{
  "vocab_size": 3531,
  "norm_place": "pre",
  "norm_eps": 1e-05,
  "positions": "learned",
  "qk_norm": false,
  "init": "uniform",
  "lr": 0.0119,
  "lr_mult_down": 1.5,
  "lr_head": 0.00517,
  "warmup_steps": 200,
  "doc_mask": false,
  "train_tokens": 564200000
}
MLP neurons of a small language model. Each row is named by its layer, matrix (up: input weights) and neuron, and shows model dimensions 0-191. Each number is 128 + 24 x the weight over its row's rms, rounded and kept within 0 to 255. Numbers have three digits each.
After each neuron's rows, "fires after" lists the tokens most often just before its 100 highest values on Wikipedia text that the model never trained on; "fires on" lists the tokens most often at its 100 highest values on Wikipedia text that the model never trained on.

L3.up397:138148166113107140131115093152159105127135130108132113130117070096174146144130113150147157126112163132122121096130118126130116133161145154122122141159148094147116090159110103107136140143134084114078159132116146138146136122079111150065107190136110121174147152138150145150167131159123119101116131134111098141096147164140088119149087135132091087142130130064108103168159093118090141126139088119160122085155142121114135177089097099140105107121116100129114121131149161143126142121151074092146140124103117138133125129120145103147142122158143123173135146146132145159092147135130151129
fires after: "."
fires on: "\n", " |"

L5.up987:115124113115104130135141128107128103115141125140171090154103140122123107115135149156145077154160111137111139167154116117115133172157151137096119165139127121165103109129147130091074126163122087122155078149118090123096133128130115158143160110111138185122165138081131137115124179131095105144124134115125130160140145155125107154140139138176163178138162164174135126164122131152140108153069098123136069139102097154117139105096107105092097139140128105161118115145112101154123115122140099110144125121124128138116082136113082156138119127143127145159169114140097089125119116134136116121
fires after: " S", " s", "S", " e", " ad"
fires on: "at", "er", "ver", "-", "ep"

L5.up13:115099141141098102127125143118104135113155140127126147144146083169122095099109123119170125126115110100147117107135104116120121097142120143120117154096118078129063116100101153153103121164149110084101162127116153105121126104138123133103176121157149112146152105100146172083061143112114133121102108124119083063101106113159099124158152128158124124090159147175133088134132134103133118132105132129133126145128119174137160109092102142171137125127124168162150134146150103083091154107112089120142169140139124112128155100114113142127125124127129155119124156129149153154124142166108110135
fires after: "\n", " of", " min", "ee", " (", "os"
fires on: "|", " the", "utes", "ks", "inc"

L3.up173:093081142120117106151134131100108136058175098111104148132085144070145135132119137112124067118142127129160091162159157152123167129089085123128146142139114108130133111136169164118181137186140170134134123050160124137127166171108121111119123125093125121121138163161124139153116137090155087101118156120110141175134136146130131160126128138177117136107148105118086146114127112142100156160118119131120123109118142136098165132102107160138097116131113126118134162070116101133087166161118160125123137084154089111136129107119132135126113141184162131155094166132141155130106125117114143151
fires after: ",", ";"
fires on: " with", " and", " |", "\""

L5.up329:127136146146119136127082144162112125169094120125094107183109133120116142127145137103143142150153079172131145052123138190120135129102186109156162137109112138130181124146119166121134101104097097113153159142114208125102117115145143128145134125128121107094152144170114118117103173137135147081123098130124142150106119122180094129116084160139143141137153130170099103160132141162112140128157155163127143103104111120151105090164130130124129097117138113105090145072135133074121130119129165108110153114153165127089136132110078132098137160129102112154105116134170132136100143098127166118
fires after: " C", "inc", "18", " Ab", " inc", "C"
fires on: "umb", "l", "7", "d", "O", "ant"

L3.up859:099141128105127104093102131161112127141123182122105137126121143149126131139136128108109126093118115116132129109154161167146125150096144144139098094178114141140074134158129136095125112123129123150119147113158143163194087105140112139115105143068099136141140169141139140142115133160148120086085121095136108146147141146141127112127077101116097144157133117151148079097150141103112082154136126176158173113140114143116160108127139133143091096103131121150150120199133150126141120116143118142122134130137128115080159138138100151169079132134115094141106138099105081120137118137156096157
fires after: " D", " d", "et", "D", "b"
fires on: "ro", "u", "or", "if", "iam"

L2.up1001:116156152177169151140111141127139163096096131142132154138082137130157122138089097095099127123158108126139139099160085138150107125124135155157115112164118145096179155145102172126109158112126092140122116150134120157091112129138120096140123135102158144170125141133127103109128143133142073105094114095134167160142140155133132130181127107144132161114129147113119084114125088155087121109115142140132176124143108141140115198153146089121095163094089132101128139130154128126108101142124076112132096097175135123107112093122108149167127142142128141114150094123119076167138132150120128132
fires after: " p", " Sup", ".", " P", " j", " 2"
fires on: "m", "ur", "en", "un", "g", "re"

L3.up1013:116138115124118081112128115084113134115115103164112142152159183139149127136121137073147105135128162151146168146153125140127126131122165093129098172178117143161104156133105125113137164176127148152148136136120122125135164086137113110107134055141110099151142156136092123129111106101151166141135141122110136084085145177211150082149146113115161124091132155088133112113139146129129090136092135120117093161076090129105130105130115131123145148125141142107121127130147087142149140109111100121094152116148168107185127140116098148141127121123115124164118150142117118140118146127106145155
fires after: " Lab", " Form", "ats", " Peak", " cap", "umb"
fires on: "el", ":", "ats", " chart", "ity"

L3.up604:134114126107127138188135125093104139142118144119106154147108137141087094103129150143109120160128124126168092103160170105110117140099137119186101159153124114112129111171145120126106121134093138120153149105170108133156096102151113093096092149147094145116146168133102138161183149147163147167140133157164119121083153130142097134071107129162127139131143140134104147122114129115139108130098114143099101159163087110186169118158143119129131124172129122157105156107106138171122099076114175141133127128092118134124156157118132120101144147114089117128107118150109158141146146120106135126
fires after: " m", " M", ";", " 4", " |", " 1"
fires on: " |", " 0", "ind", "om", ";"

L3.up592:129141146145128142114162153136136199136149101115151101140102120164095069133167171144120117141132151144059160100100165099108127098121113102081117137094076118114133139121113141120105159139125127129107113116109152110125114092104130150144075166155112095118124153106125082125142123122139117082119173153131144130129148122148167126189138139135156139095072142092101140128124110135117129113114114124159136133105110120189110140125157152117105110128144092157126180117109101096125123129108110136098108117117127150128088179115145113135150134114127101173116158126121139166129140110104154117
fires after: " r", "%", " votes", " st", " R", "tr"
fires on: " |", " h", "if", "ream", "ack"

L3.up945:126161150187116163164146134150113088159122106107087143179192170140141129111134133090159122106105135122101086113139120092157151123111139075096146116129095167121086147097117139117141128141143089154123168150132125116139145076164118126109102112112106106141092117141099132117099129101175151149125126105113104130114137127151137097135150106139125118133129118119114174131142133093102125124125150135146070122137090196108163097127131145122128082134117128163116110118131139099129063091080121124116102117121140146113098141141126140159119149150142134161105158142090106142143148148124121127
fires after: " sing", " Act", " po", "sp", " act", "writ"
fires on: "er", "ress", "et", "aper", "les", " Democrat"